python train.py --n_layer=14 --d_model=160 --n_head=5 --n_kv_head=5 --head_dim=32 --d_mlp=448 --vocab_size=2048 --activation="swiglu" --norm="rmsnorm" --norm_place="pre" --norm_eps=1e-06 --positions="rope" --rope_base=17700.0 --rope_fraction=0.75 --qk_norm=false --attn_scale=0.177 --bias="none" --tie_embeddings=false --parallel_block=false --init="uniform" --init_std_qkv=0.0353 --init_std_o=0.0 --init_std_up=0.0353 --init_std_down=0.0 --optimizer="adam_variant" --lr=0.00125 --beta1=0.9 --beta2=0.98 --weight_decay=0.04 --lr_head=0.00384 --grad_clip=1.0 --warmup_steps=423 --schedule="wsd" --decay_fraction=0.661 --decay_shape="pow" --final_lr_fraction=0.05 --batch_tokens=8192 --seq_len=512 --doc_mask=false --train_tokens=121500000 --steps=14832 --dataset="wikipedia_en"
MLP neurons of a small language model. Each row is named by its layer, matrix (gate and up: input weights) and neuron, and shows model dimensions 0-95. Each number is 128 + 32 x the weight over its row's rms, rounded and kept within 0 to 255. A neuron's up and down rows have the sign that makes its largest values positive.
After each neuron's rows, "fires after" lists the tokens most often just before its 100 highest values on Wikipedia text that the model never trained on. A number after a token or word is its count.

L5.gate268 [151 125 120  55 139 165 154 104 120  69 137  97 106  80 117 134 182 126 127 118 118 146 158 127 205 129 149  84 153 126 105 189 104 133  90 115 159  98 112 137  52 124  83 108 116 134 162 145 173 128 127 117 133 216 115 173 109 146 128 161 135  78 171 190 105  77  99 145 126 146 113 151 189 154 142 161 200  91 189 103 134 143 142 159 157 134 117 104  75 145 106 135 124 146 173 152]
L5.up268 [ 84 150 175  99 115 140 140 182 103  43 105 115 139 115 159 109 138  76  82 123 138 130 131 117 133 117 132 200 137 134  91 152 131 166 141  98 131 103 136 141 102 111  98 121 147 119 193  93 153  78 111 173 109  95 120 144 126 134 174 157 138 116 153 161  94 139  92 137 250  99 144 168  99 158  75 179 109  91 157  94 102 139 139 147 105  94 136  36  92 121  90 139 124 113 120 163]
fires after: " b" 12, " w" 12, " po" 11, " W" 10, "p" 8, " imp" 8

L11.gate133 [111 133 170 129  89 128 120 131 156 159  90  99 101  62 134 102 120 188  64  65 117 109 122 116 178 179  93 135 144  84 150 170 114 116 141 121 152  88  69 159 152  99 139 131 169  84 149 142 110 121 119 140 125 103 144 153 150 149 147 117 149 127 187 133 174 107 113 156 181 102  83 156 214 159  63 126 130 135 166 142  78  92  68 103  95  89 116 122 202  98 198 167 138 112 131 140]
L11.up133 [174 107 185 131  66 137 127 119 127 137 126 153  93 158 123 193 103 174 135  67 175  80 120 126 177 167 116 155 109  57  68 152 102 175 108 131 204 148 160 133 162 138 147 143 150  51 116  55  84  73  91  90 109 165 114 161 124  93 133 120 145 145 150 105 130 127 138 116 176 185 119 136  98  93 143 141 135 127 102 117 171 149 120 122 150 122 141 151 106 112 121 151 129 148 123 149]
fires after: " " 25, "th" 10, " Re" 8, "s" 8, "now" 6, " in" 6

L8.gate28 [132  80 110 138 102 123 150 109 123 103 117  90 148 106 183 166 137  94  68 104 151 119 163 164 148 165  84 146 140 137 130  83 112 135  82 115 114  80  98 101 158 142 146 176 108 167 166 124 114 123 133 136 150 124 133 173  84  89 115 123 127 147 163  73 165 126 125 152 126 155  54 139 142 143  87 211 115 117 127 124 118  74  60 117 133 100 144 107 138 132 133 115  96 156 103 108]
L8.up28 [194 108 212 123  82 125 121 124 147 138 171  54 168 176 121 189 118  56 118 107 229 151 156 134 121  78 105 171 172  90  91 125 108 142 138 139 136 121 155 107 156  70  91 171 141 121 154  90 163 158 161 104 114 171 144 166 119 156 119 137  95 132 107 102 179 100  94 139 128 142 134 100 180 151 120 142 123 119 204 105 100 114  96  94 201 146 105  91 174 135 185 130 137 103 124 122]
fires after: " " 52, " (" 15, "ho" 6, "im" 6, "s" 5, "ma" 5

L4.gate15 [136 166 122 144  58 111  87 125 164 109  68  25  63 123  87  95  90 158 192 153 183 116  88  98 176 128 158 115 181 175 118 203 109  97 134 129 127 154 123  75  97 110 146 120 112  89  87 131 129 104 103 147 165 139 140 205 122 109 125 137  89 108 130  70 147 112 158 100 114 180 125  82 140  85 107 149 123 118 136 110 153 102  58 126 154  82  90 146 180 206 139 180 131  71 140 143]
L4.up15 [126 142  94 122 110  84 163  98 119 163  63 133  97  61  87  74 113 144 174 119 187 114 102 133 115 182 119 157 138 167 128 132  84 154 149 157 164 129  74 154 169 125 127 141 161 137 153  89 182  59  85 211 116  85  90 155 184 198 147  94 159 135 153 142 131  98 120 127 150 139 113 101 173 162 128 160  99 186 170 112 112 112 186  49 112 133  88  63 128  94 125 158 118  79 151 159]
fires after: "-" 32, " " 19, " S" 17, " Con" 8, " con" 7

L4.gate332 [ 87 120 176  94  89 173 124 110 120 197 120 125 159 128 135  78 137  98 159 177 159 124 145 163 168 124 144 123 140 164 114 103  81 183  83 135 153 142 148 142 191 140  72 213  92 105 124 114 166 142  86 102 116 127 128 127 135 138 116 151 140 110 146  99 146 107  79  73 171 126 108 209 140 161 129 130 110 115 107  93 146 109 145 162 115  99  82 104 144 137 206 163  76 156 114 130]
L4.up332 [142 145 195 121  88 166 114  95 163 115 110 135 157 143 116 103  75  88 169 147 147 103  79 134 164 113 125 152 119 172 104  75  82 205 127  97 167 147 117 175 163 127 129 172  47  94 118 101 164 117  63 131 112 104  79 149 163 188 104 110 115  91 155 136 135 119 100 115 134 132 111 186 150 145 132 113  51 110 109 110 140 149 170 150 182  89 101  92 146 102 201 106 141 171 155 122]
fires after: " " 24, "|" 16, "-" 15, " (" 5, "our" 4, ";" 4

L8.gate5 [120 118  59 192  89 152 122 131 144 106 143 168 152 102 139  98 161 189 172  83 172  90  93 112 130 103 142  76 156  65 185 113  98 171 138 138  89 117  97 140  87 133 157 127 103 110 141  84 101 137  82 128 129 190 118 134  89  81 128 121 214 130 152 150 133  96 143 152 102 144  71 131 127 159 127 117 133 166 101  62 133 160  89 105  62 177  94 141  90 135 126 140 160 154  77  98]
L8.up5 [174 128 149 148 135 131 108 127 159 112 108  81 151  88 101  99 108 154 144  68 173 185 187  93 182  85 163 158  89  35 135 114 111 148  87  94  56 157 103 147 119 156 110 103 138 119 137 159 137 122  97 167 130 142 188 114 112 139 122 157 198  83 115 150  75 108 147 132 109  94 116 117 117 120 113 145 151 102 114 173 108 106 105  92 100  82  91 142 161 157 164 109 123 151 115 118]
fires after: " " 36, "lo" 9, "n" 7, " ca" 7, " g" 5, "o" 5

L8.gate429 [150 118 165 150 142 137 136 155  74 164  95 103  95 128  52 154 124 150 117 108 127 131  89 156 130 165 132  82 129 139 154 148 118  99 114 166 129 128  90 181  88 116 115 141 153 124  82 209 111  95 145 133 183 183 141 131  78 119 155 159 130  99 122 190 154 105 159 173 169 123 100 164 171 187 100 150 114 194 160 129 107 145 132 148 105 108 170 228 163 143 138 151 173 122 149 138]
L8.up429 [142 184 161 117 133 149 117  84 123 120 100  78 101  98  41 113 133 171 164 130  97 166 153  90 135 147  74 163  67  56 146 145  87 124 157 115 138 146 142  86 136 159  90 181 130 113 141  67 110  73  99  96  87 145 167 131  97 127 187 143 114 151 138 165 154 128 104 151 126 135 101 162 153 130  99 116 146 130  99 135  90 100 124 117 108 120 133 118  86 101 193 137 119 144 214 135]
fires after: " " 30, "c" 16, "s" 11, "g" 10, " c" 5, " P" 4

L3.gate365 [167 150 134 155 136 116 187  75  37 150 135 148 129 144 114 153 117 116  39 102  77 149 104 104 138 121 137 135 170 122 113 150 107 122 131 141 149  89 138 135 102  73 183 157 120 172 142 191 170 163 119 120 131 160 111 185 126 141 159 121  86 134  89 134 182 158 155 137 128 136 120 130 109  92 133 156 117 185 139 104 161 126 127 124 170  97  93  96 150 112 105 107 206  61 201  87]
L3.up365 [130 131 128  90 128 105 116 185 180  96 133 139 140  65 155 126 155 140 143  66 149 147 127 206 134 120 145 130  98  95  72 141 162 130 142  60 108 130 223 128 118 133 132 163  99 135 117 168 167 172 107 152 135 137 127 123 118 121 126 128 120  73  86 129 101 140 124 121 116  79 126 138  97 106 105 126 120 105  55  73 145  97 123 125 103 139 150  93 175 106 176 117 112 165 127 115]
fires after: " 19" 40, " 18" 10, " (19" 4, " (18" 4

L5.gate168 [126  88 136  60 162 151  50 141 134 132 135 107  61 134 167 164 168 123 100  64 121 167 166 108 130 176  97 141 111 144 128 112 142 156 129 120 189 103 164 120 132 125  97 129 159 114 116 132 126 114  63  99 153 121 183 155  56 114 144 164 141 122 203 121 123 138 139 127 222  89 131 142 134 143  78 122 127 140 168  97 144 121 118 143  99 159 143 151 104 126 156 117 116 104 156 125]
L5.up168 [ 98 102 150 131  76 131  85 140 146  97 114 150 127 155 175 157 131 126 189 148 132  97 186 135 136 145  88 133 106 103 176  66 178 161  98 114 176 137 125 137 167 126  96 146 152 119 102  99 134 101  94  73  88 165 141 130 139 143 156 122 182 153 184 136 155 155 138 132 130 101 157 199  54 112 175 109 134  90 172 214 141 193 130 196 116 130 135 182 140  96 148  88 137 139  76 179]
fires after: "b" 46, " B" 32, "br" 8

L6.gate363 [120  79 153  91 154 139  94  90 126 121 108 137 131 108 141 125 150 104 156  87 127 145 202 117 149 162 134 151 145 205  96 189 132 128 144 104 146 106 145 130  99 152  96 135 103 138 130 131 152  96 110 157  94 183 109 128  82 133 128 163 152 125 137 167 107 100 112  85 174 159  98 142 195 143  76 136  94  78 112  91  56  90  62 107  78 137 132 125 100 134 145 178 162 122 139 115]
L6.up363 [128  85  96 105  86 127  78 140 159  82 108 196 128 113  88 126 138  59 118  83 113 101 102 143 145 149 144 155 158 131 147 135 113 146 134 163 155 163 123 144 109 111 158 117  99 113 100 122  78 172 121 141 142 120  95 121 158 142 178 194 140 175 121  97 128 132 168 134 147 158 127 218 131 142 154 107 109 178 162 103 135 164 158 143  90 159 109 161 129 147 170 167 113 119  75 170]
fires after: " b" 29, " " 15, " B" 8, " w" 6, "w" 5, " W" 5

L8.gate72 [213 149 100  93 123 139  97 113 181 112 136 213 124  67 100  79 157 117 135  73 108 113 174 131 175 163 139  93 135  99 128 147 134 128 131  79 161 164 125 151 108 116 124 175 163 108 137 172  93 143 154  80  77 172  94 147  86 114 178 136 150 128 104 119  90 135  77 148 158  94 125 140 149 130 128 155 137  83 200  91  94 110 121 121 148  75 143  75  89 118  79 134 132 180  88 107]
L8.up72 [102 176 162 156 125  98  77 122 118 150 100 110 157 142 120 111  65 171 107 118 136 107 118 107 106 141  74 182 107 142 116 148 129 130 110  71 195 149 123 112 127 157  97 138 147 154 130  55 106 203 156 107  61 108 137 166 138 137 152  92  93 107 105 122  76  56  41 146 161 103 134  71 173 130 142 121 116 105 181 111  84 125 139 149 128 114  84 157  56 140 144 148 142 101 172 143]
fires after: " w" 24, "re" 11, " St" 9, " W" 9, " f" 9, "w" 8

L6.gate404 [116 107 138 103 121 119 107  83  75 131 117  80  89 102 136 111 141 134 103 117 150 149 119 125 142 120 151 125 151  78 142 116  51 130  93 150 117  69 213 106  96 113 135 198 152  87  80 136 179 104 132 105 167  97 135 148  81  88 123 183 123  38 146 154 126 174 108 102 194 122 105 153 182 114 145 172  66 184 125  70  80  81  93 146  98 159 146 151 151 167 143 109 135 139 111 116]
L6.up404 [133 215 119 119 108 113 138 148 126  86 149  98 138 162 141 147 122 156 160 118 142 103 144 144 134 115 121 103 157  88 146 104 101 134 152 131  93 128 127 131 154 143 183 138 145 158 130  65 120  95  45 113 115 112 158 140 134 134  96 132 160 159 122 124 173 165 121 129  67 196  98 150 116  91 166 182  64  80 101 186 102  96  31 177 140 147  85  96 173 139  97 144  88 142 153 170]
fires after: " V" 20, "M" 16, " M" 13, "V" 12, " cl" 9

L5.gate103 [ 51  92  89 154 164 137 112 117 134 188  80 101  74 120  97 145 101 155 146 179 158 124 166 150 135  94 165  94 145 143 125 141  99 104  47 202 100 122 158  88 106  96  47 183 187 131 145  86 122  98 105  96 140 137 130 165 155 112 110 160  72 119 131 180 144 155 103  84 129 165 104 153 189  81 125 112 130 145 138 138 102 135 120  92 148 112  75  66 142 124 167 153 135  93 156  90]
L5.up103 [163 120 211 139 112 105 170 149 117 119 126  81 164 189 167 109 127  69 158  70 188 151  98 183  92 102 149 240 146 143  98 117 119 128 179 140 156 144 130  88 135  87 147  81  87 119 119 159 165 188  89 147 109 135 102 111 101  89  98 132 114 117  62 131 124 133 140 122 182 173 154 137 134 122 111 150 122 157 181 119 105 107 209 125 138 133 111 107 133  92 137  37 100  81 155 168]
fires after: " vi" 29, " con" 22, " Vi" 18, " Con" 8, " (" 7, "-" 6

L5.gate148 [168  89 126  79 168 113 108 135  85 113  93 120 112 108  95 127 156 104  90 106 128 167 182  80 140 130 117 146 133  92 101 112  85 126 134 104 121 108 129 153  93 133 136  93 109 111 141 168 102 107  91 121 133 142  77  62 142 102 124 109 121 199 110 151 127  68  80 102 138 146 122  63 159 151 155 180 126 119 128  88 125 108  98 139 147 128 140 131  82 122 169 137 140 159 202  78]
L5.up148 [152  99 146 129  64 147  83 107 146 145  78 146 137 197 165 124 134 113  57 166 154 153 145 114  93 158 126 197 139 130 145 162 161 207 240 152 184 139 116 223 109  91  86  95 171 117 136 126 180 106 113 159 122  86 154 183  84 122 126 123 115 156 191 124 158  81 152 121 167  96 112 133 148 169 131 163 113  96 137 160  90 152 142 155 129  59 117 159 109 131 122 107  72 142 162 161]
fires after: " " 34, " New" 21, " b" 11, "re" 9, "el" 6, " We" 5

L8.gate319 [126  91 166 183  66 115 130 137 192 138 105  83  81  84 173  91 133 103 154 131 136 161 154 108 153 222  91 114 137  96 170 135 123 116 156  94 139 139 200 113 159  93  95 110 124 134 117 170 128 157 139 159 181 118 167 116 108 158 152 119 125 116 140 132 168 170 139 169 156 119 155 175 206 101 136 129 104 125 194  73 135  89  68 181 119 110  88  98  63  85 138 164 161 110 142 143]
L8.up319 [120 117 172 183 131 166 128 132 131 158 137 129 112 120  96 182 119 156 104 159 121 163 136 127 138 127 140 168  70 162 172 147 234  83 150 145 145 135 176 132 173 154 190 125 131 119  75 112 120 138 152 102 120  89 144  88 157  89 100 136  73 134 183  93 174 188 145 156 151 136  93 139 138  83 110 103  72 113 119  77 171 123 118 116 162 141 114  96 134  88 112  85 120 191 138 128]
fires after: " " 59, " Qu" 8, " P" 6, "T" 5, "P" 4

L5.gate360 [146 125 133  95 160  94 102  91 124  85 180 164 162 168  78 118 176 125 143 103 121 161 131  99 160 137 110 117  53  93 119 158 118 154 118  79 133 101 144 131  93 166 130 154 190 133 121 178 111 102  92  97 143 189 183 203 134 162 105 125 145 138 177 170 153 136 109 105 183 119  87 156 126  88 125 124 105  91 101 148 138 127 109 108  97 161 118 158 122 119 158 131 154 117 187 157]
L5.up360 [156 197 138  91 114 134 142 131 128 135 122 159 173 156 129 181  82 162 175 175 145 139 140  89 137 129 173 147  60  87 141 117 106 162 120  87 124 141 153 114 133 152 162 112 164 105 109 111 129 125  97 126 192 167 161 135 146 179 145  84 187 142 146 134 148 187 123 116 131 126 175 109 151 134 163 126 158 196  67 172 113 106 163 129  85 128 101 194  69  78 164 108 165 108 160 136]
fires after: "b" 20, "d" 15, "g" 13, " d" 13, " C" 7, " c" 6

L5.gate163 [147 185 126  82 180 115 171 173 159  91  81 110 134  76 123 129 162 181 167 141 136 169 163  67  92 134 148  99 126 146 102 192  12  74  92 127 103 124 113  92  81  80  88 153 132 140  95 167 103 163 177 116 132 179  95 159 132 139 136 173 162 111  62 129 131 109 137 152 150 124 151  88 141  89 131 128 111 144  94 100  79 127  82  97 136  99  44 138 133 158 151 161 111 111 150 143]
L5.up163 [159 123 133 153  90 117 149 135 157 145  97  94 163  91  95 160  91 111  95 128 179 118 167 106 154 141 123  88 140 163  90 160 149 120 177  92  91 152 100 108  59  91 104  45  93 121  89 112 193 144 148 144 146 107  74 116 150 133 112 158 133  98  75 109 114 146 132 111 119 145 110 150 138 137 109 125 159 115 159 114 125 184 143 131 165 143 115  85 110 155 132 203 140 122 181 119]
fires after: " co" 43, " se" 14, " po" 10, " " 5, " (" 4, " re" 4

L6.gate98 [187  68 155 153 141 118 113 153  47 148 163 100 135 140  94 172 151 115 147  84 136 128 136 115 165 176 100  83  74 150 111 154 168 135 143 142 197  92  51 160 174  95 153  72 113 122 140 131 118 121 101 148 150 122 113 116  83 138 126  87 116 148 167 128 148  71 133 130 128 164 121  92 188 140 121 142 105 114 112 176  96 113 118 127  98  63  93 116 127 102 118 150 149 150 127  81]
L6.up98 [189 127 161 108 145 122 185 114 125 129  88 155 196 159 161  88 125 186 100 114  84 110 151  97  91 132 164 134 135 132 174 122 132 106 143 115 170  92  64 177 160 160 117 134 128 106  93 132  96 203 196 130 160 102 188  93 108 158 193  94 130 130 129 128  55  97 113 131 145 107 145 169 159 190 184 168 116 108  86 117  97 122  95 153 133  97  52 118 135 136 111 221 124 127 117  91]
fires after: "el" 19, "re" 17, " Le" 12, "le" 10, "ell" 9, "e" 4

L6.gate181 [179 125 118  63 100 151  81 118 158 106  76 121 160  74 115 140 112 115 107 126 163 184 166 149 176 154 125 105 100 147 130 139 111 117  79  87 131 123 123 139 124  83  91 135 121 151  79 181 103 124  96 125 133 129 160 190  98 132 147 184 119 132 197 121 170 153 169 145 164  87 132 162 175 164 130  90 138 101 171  89 116 156 107 170 132 114  39 123 123 137 144 144 132  90  97 153]
L6.up181 [112 130 169  81 150 113 123 154 129 136 172 147  85 143  46 135 174 125 131 101 116 173 111 100 115 114  65  99  76 139 129  53  90  93  84  96 150 141 139  95  95 115 152 144 132  99 138 111 142  89 144 148 129 141 129 149 128  60 117 159  68  99 187 119 145  97 141  77 114 147  88  91 182 127 126 156 118 226 116  80 122 141 103 150 118 137 149 129 136 145 179 122 145 122 147 192]
fires after: " " 42, " P" 11, " p" 8, "P" 7, " App" 5, "t" 5

L9.gate141 [115 158 137 109 183 180 137 143 117 107  91  54 107 134 158 140 164 133 100 119 159 152 133 100 128 170  70 102 119 122  91 146 106 148 172 158 113 135 157 197 135  23 144  65  91 125 122  88  81 171 124 152 134  74  99 165  77  87 220 162 166 144 169 160 156 182 130 139 187 142 119  74 147  98 108 127 139 146 108 131 107 151  74 110  70 123 107 160 116 161 110 121 163 140 176 102]
L9.up141 [169 136 159 118 200 155 148 144 122 126 115 114 154 148 132 112 118 179 111 149 119 204 137  88 122 157  94 110  95 134 130 137 200  99 147  88 155 140 149 138  76 161 110 158 128 203 141 149 180 104  97 158 158 139 165 120  75 121 113 157 180 111 165 154 162  80 155  66 163 140 112  90 138 160 121 149 123 165  95  36 123 113 130 102  66 147 173 138 148 123 154 123  82 123 133  49]
fires after: " B" 18, " w" 17, "s" 16, "B" 12, " O" 5

L5.gate141 [135  97 183 141 158 165 135 121 112 155  51  41  99 109 137 109  88 167 180 113 172  97 107  96 171 124 173  98 158 185 114 151  78 106 109 111 188 159 195 131 128  87 112 164 101  87 103 166 126 101 156 132 123 179 149 165  83 109 105 192  83 114 122 127 127  66 154 151 139  81  74  91 144 104 169 142 103 157 124 100  58 119 142  77 140 140  70 117 121 155 175 101  68  98 142  66]
L5.up141 [ 88 134 116 168 101 117 118 110 151 106  97 119 150  78 132 121 130 120 165  99 151 157 137 118 136 227 106 118 189 112 149 150 153 178 126 186  87 134  90 118 126 134  83  64 192 132 125 130 103 137 144 112 141 151 137 173  90 141 135  86 186 141 125  94 116  43  95  67 127 103 159 122 106 163 132  94 187 109 158 104  66 195  49 123 140 105  86 102 146 144 142 171 101 159 133 172]
fires after: " " 92, " (" 4

L4.gate164 [164 133 130 134 118  73 116 132 136 138  57 104 139 123 122 133 141 122 151 120 170 148 103 158 146 173 162 141 156 165 117 104  82 147 147 128 123 144 132 117  81 120 147  98 130  73 112 145 183  97 113 150 100 162 140 171 110 166  83 102 149 120 118 163 166 104 123 139 137 111 106 142 190  79 183 158 102  90 185 115  79  81  88 140 145  88 133 131 163 210 186 160  65 121  75 106]
L4.up164 [145 112 171 173  84  69 124 150 149 126  85 123 126 142 142  68  97 142 151 108 140 141  70 147 137 137 154 173 148 200 131  74  92 135 179 124 123 169  91 145 112 155 156  81 143 105 127 167 157 116 143 164  89 120 138 166 155 151  84  63 151 102 124 130 106 106 126 146 125 103 128  91 136 105 140 137  70 115 144 129 149 117 140 131 183 100 203 165 140 189 174 161  80 120  72  99]
fires after: "-" 28, " (" 14, " di" 7, " \"" 5, "è" 5, "mo" 5

L9.gate132 [146 100 132 111 125  78 133  98 110 132 149 124 118 113 190 162  98 111 139  58 144 153 130 149 214 173 139 121 148 196  91 135 131 126 114 144 107 134 236 137  85 142 162 116 118 121 137 141 142  90 100 129 102 148 176 100 132 148 153 166  80  99 133  59 164 108 167 131 164 109 113 103 124 183  70 190 160 116 141 101 100  76 110 108 103  84 161  87 156 122 131 121  95 127 113 134]
L9.up132 [140 100 183 130  48 147 134 114 142 138 152 125 123 139 144 183 132 151 141 131 198 173 138 158 137 149  91 121 130 114 110  91 117 128 100 167 123 139 128 151  74  71 131 116 138  31 101 131 106  96  69 146 110 173 112  90 111  58 116 123  88 170 131  99 177  94 160 125  89 132 111 137 107 129 164 142 117 145 162 138 126 146 134  85 113  99  86 145 174 172 200 126 165 121 115 153]
fires after: " " 99

L4.gate166 [106  90 162 137 127 127 171 119  72 185  94 150  70 117 111 157 101 156 155 164 133 149 148 156 157  90 173 190 122 153 125 108  57 123 117 109 130  93  97 139 198 124 120 169  87 145 120 140 106 107 136 169 156 144  99 128 107 105  76 111 105 100 109  98 130  55 125 114 145 114 150 100 146  91 102 170 101 196  91 120  99 116 101  46 128 111  75  92 161 125 170 155  56 129 159 170]
L4.up166 [ 72 152 156 158 100 104  91 178 101 121 116  86  95 110  78 149  84 132 145 150 148  87 146 132 133 169  46  71 209 204  99 134 140 130 141  83 121 181 132 122 145 129  82 147 141 113 121 175  92  57 143 131 142 120 110 109  96 125 139  50  90 100 134 135 164 109  87 140  96 138 167  81 112 158 122 130 212 164 117 138 104 100 127 140 160  85 103  68 160 141 163 174 125 116  86 137]
fires after: "-" 24, "." 20, " \"" 13, "th" 11, " (" 5, " S" 4

L4.gate111 [110  95 142  35 164 135 134  99 138 159 135 123 112 129 125 146 123  99 114 140 152 108 185 128 146 155 121  91  72  67 115 112 136  65 144 153 196 168 160  99  76 155  83 139 117 127 135 177 168 158 134 124 111 133 106 151 122 113 195 146 160 131 163 117 137  70 179  97 160 167  97 166 132 120 155  88 115 110 128  91 126  86  94  96  92 135 177 204 106 155 149  91 150 156 139 110]
L4.up111 [141  69 117 122 119 150  88  91 162 132 110 180 180 115 142  71 121  97 114 126 121 128 163 161 151 160 149 123 112 108 112 124 177  97 168 147 175 151 144 170 106 123 111 142 118 226  97 131 132 133 124 126 119 199 138 177 152 117 154 178 153 121 118 156 151  78 161 161 167 188  93 149  89 118 145 154 107 122 122 164 137 145 110 167 125  81 148 165  85 112  91  67 152 171 121 140]
fires after: "b" 12, "o" 10, " Bo" 10, "B" 7, " De" 7, "e" 6

L6.gate208 [ 62 150 104 107  77 146 164 192 109 108 163 151 168 137 163 196 201 120 157  62  91 124  81 190 147 137 112 105 134 128 127 108  89 181 110 107 135 150  88 102 110  68 157 140 137 104  54 120 117 117 104 109 214 131  90 152  94 159  81  56 156 114  70  97 105 125 134 176 148 149 108 114 162 138 108 116 121  91  52 131 163 121 153 111 119 153  86 117 178 186  82 173 158 105 108 126]
L6.up208 [137 113 160 127 134  84 157  91 141 143 143 114 106 147 146 121 166  98 114 158 150 135 185 194 179 140 158 132 175  85 152 112 119 117 102  91 137 110  84  88  55 110 138 101 163 163 133 157 167 136  80 164 162 143 143 135 119 128 146 181  95 146  90 106 186  87 170 220 114 156 128 179 137 118  77 104  79 122 116 184  80  94 127 110 140 123 119 116  77 169 147 127 114 136 110 154]
fires after: " " 28, " (" 14, "gu" 11, "la" 7, "va" 5, " g" 5

L8.gate421 [130 164 168 149 160 148 155 153  99 141 203 175  87 164 118 160  80 192 170 138 123 121 117 110 136 108 126 136 123 136 196 120 114 133 158 126 166 124 146 178 112 106 132 178 125 170  75 161 116 164 109  18  92 123 149  91 160 125 139 164  98 128 107 153 155 162  83 135 149  58  90  82 173 101 132 159 118 156 150 158 140  57  92 135 110 154  89 115 148 163 155 107 174  68 126 121]
L8.up421 [112 108  89 186 140 166 139 142 139 195 146 149 151 138 122 113 153  68 160  90 120 137 167  96 147 120  73 170 139 135 143 153 163 189 202  41 189 180 140 139 148  79  56 123 195 112 109 137 161 138 150 112 105 133 140 167 138 139 134  79 149 151 156 114 165 130  92 175  74 101 107 133 145 151 170 141 148 105 131 165 104 155 124 164 110  60 125 133 132 105 132 125 190  69 188 111]
fires after: " F" 12, "re" 11, " The" 11, " Re" 7, "f" 6, " main" 5

L9.gate50 [152 140 114 143  79 102 145 153 141 116  95 158 123 137  78 111 161 146  95  72 157 159 112 148 136 113 130 146 124 140 122 150 131  61 178 115 103 107 156 100 115 143  81 110 112 112 182  69  92 143 116 173 130 251 100 106 160  96 130 132 147 124 136 139 109 118 171  70 113 124 129 120 130  80 129 164  69 133 120 165 112 112 111 152 103 130 149 172 182 116 103 146 114 139  21 132]
L9.up50 [150 145 174 152 108 153 101  98 177 119 108  81 203 151 135 157 101  41 150  97 192 124 161 116 102 113 135 116 124 101 106 133 142 115  95 146 129 111 158 124  79  95 196  85 129 128  97 151 124 108 110 157 163 180 122 109  74 208 130 141  98 139 118 141 169  43 118 149 135 109 158 169 132 151 155 180 120 115 122 120  77 115  77 108  84 151 109 130  73 127 147 124 121 134 101 144]
fires after: " " 28, "ra" 8, " ca" 7, " un" 6, "r" 6

L3.gate235 [100 103 115 109 145 133 162 106  45 114 101 119 120 121 106  78 134 108 216  73 142 135 110  58 143 143 131 130 106 169 123 145 149 143 120 108 137 122  65 125 122 119  70 154  82 127  96  89 141 137 118 113 153 130 171 131 135 155 115 145 137 114 144 106  46  89 138 172 129 108 117  62 111 172 143 135 119  99  97 106  86 127  78 142 109 129 111 131  68 116 134 150 103 134 174   6]
L3.up235 [123 132 140 145 193  81  83 142  17 112 143 106 121 136 126 134 107 139  99  71 115 114 130  36  51 127  98 145 194 138 179 128 124 130 145 188 116  94 119 129 124  98  78 140 123 128 140 157 125 139 136 153 157  76 118 140 145 144 177 151 132  83 128 134 166  86 128  98 139 152 114 146 108 162  84 124 133 195 189 108 118 140  72 127 133 103 138 165 104 155 139 152 182 186 144 110]
fires after: "." 42, " " 19, "-" 7, "\n" 4

L4.gate63 [117 151 152 145 129 161  90  87 133 133 116  81 110 144 148  74  87 148 132  92 157 102 134 167 172  99 110  83 185 152  15  85  62  71 157  69 160  96 138 155 184 169 170 148  82 192 139  95 123  97 163 118  91 145  83 142  68 132 144  95 149 132 131 141 160 109 145 142 186 150  89 148 168 110 125 164 111 101 161 174 106 148 133 134 142 102 168 119  99 153  97  91 138 143 126 143]
L4.up63 [155 131 101 115 128 128  78 122 136 164  98 105 117 112 139  96 115 158 149 109 157 139 119 144 178 135  99 139 157 149  61 129  95  74 140  55 159 131 159 155  98 167 116 118  83 190 124  91 115 115 102 134  82 123 118 131  51 133 104  79 121 160 172 138 130 132 126 112 194 137  48 140 173 138 156 155 138 132 142  99  78 137 124 105 130  83 129 101 126 122 164 113 105 148 137 131]
fires after: " B" 16, " F" 16, " O" 10, " co" 9, " tr" 7, " E" 7

L6.gate398 [132  86 153  99 117 192 172  99 165 127 157 131 153 131 136  82 127 175 148 126  80 121 128 121 156 116 163  98 119 155 112 129  68 131 105  84 151 105 158 132 116  82 154 179 141  87 174 126 148 127 136 144 146 157 121 180 113 131 226 168 139 125 155 157  88 101  93  78 193 105  98 139 118 128 134 145 120 118 116 121 161 124 138 108  84 165 131 137 174 143 107 116  92  80  42 174]
L6.up398 [ 95  31  81  44 137 107  83 118 134 121 112 173 152 124  92 138  95 103 129  72 186 138 180 115 162 128 139 138  94 141 155 164 128 158 125 145 133  95 109 135  65 118  86 180 101 138  98 108 125 176 122 144 143 220 150 162 123 132  71 153 130 157 134 113 119 158 157  81 178 107  77 145 169  98  81  79 134  84 143 107  65 136 126 154 152 161 143 140  95  82 150 107 134 149 127 101]
fires after: " B" 22, " P" 17, " O" 9, " W" 9, " ma" 5, " w" 5

L4.gate289 [187 167 170 148 106 173 163 110 110 164 108 208 174 121 113 195 100  67  87 119 101 113  84 109 150 186 201 140  98 138 152  89 129 133 162 158 125 141 118 240 214 116 148 110 115  84 131 127 109 201 143 136 107 149 163 138 156 146 137 129 131 148  86 101  69 161 106 145 135 140 165 115 108 156 161 198 134  87 125 132 138  57 112 155 105  82 141 126  93 154  99 119 146 136 120 140]
L4.up289 [ 88  91 169 132 106 143  68 124 154 112 140 142 115 107 149 131 153  88 136 150 187 200 119 150 163 114 190 128 125 157 109 117 128 178 151 110 130  91 123 155 156  86 114 110  92 123 118 166 125 170 159  97 128 111 183 129  88  54 202 136 152 164 155 153 133 132  68  95 131  99 109 137 177 183  79  76 156 157 147 155 143 162  76 139 137 110  95  99  38 199 186 162 147 168 105  83]
fires after: "me" 21, "re" 10, "ri" 9, "ell" 7, "gh" 5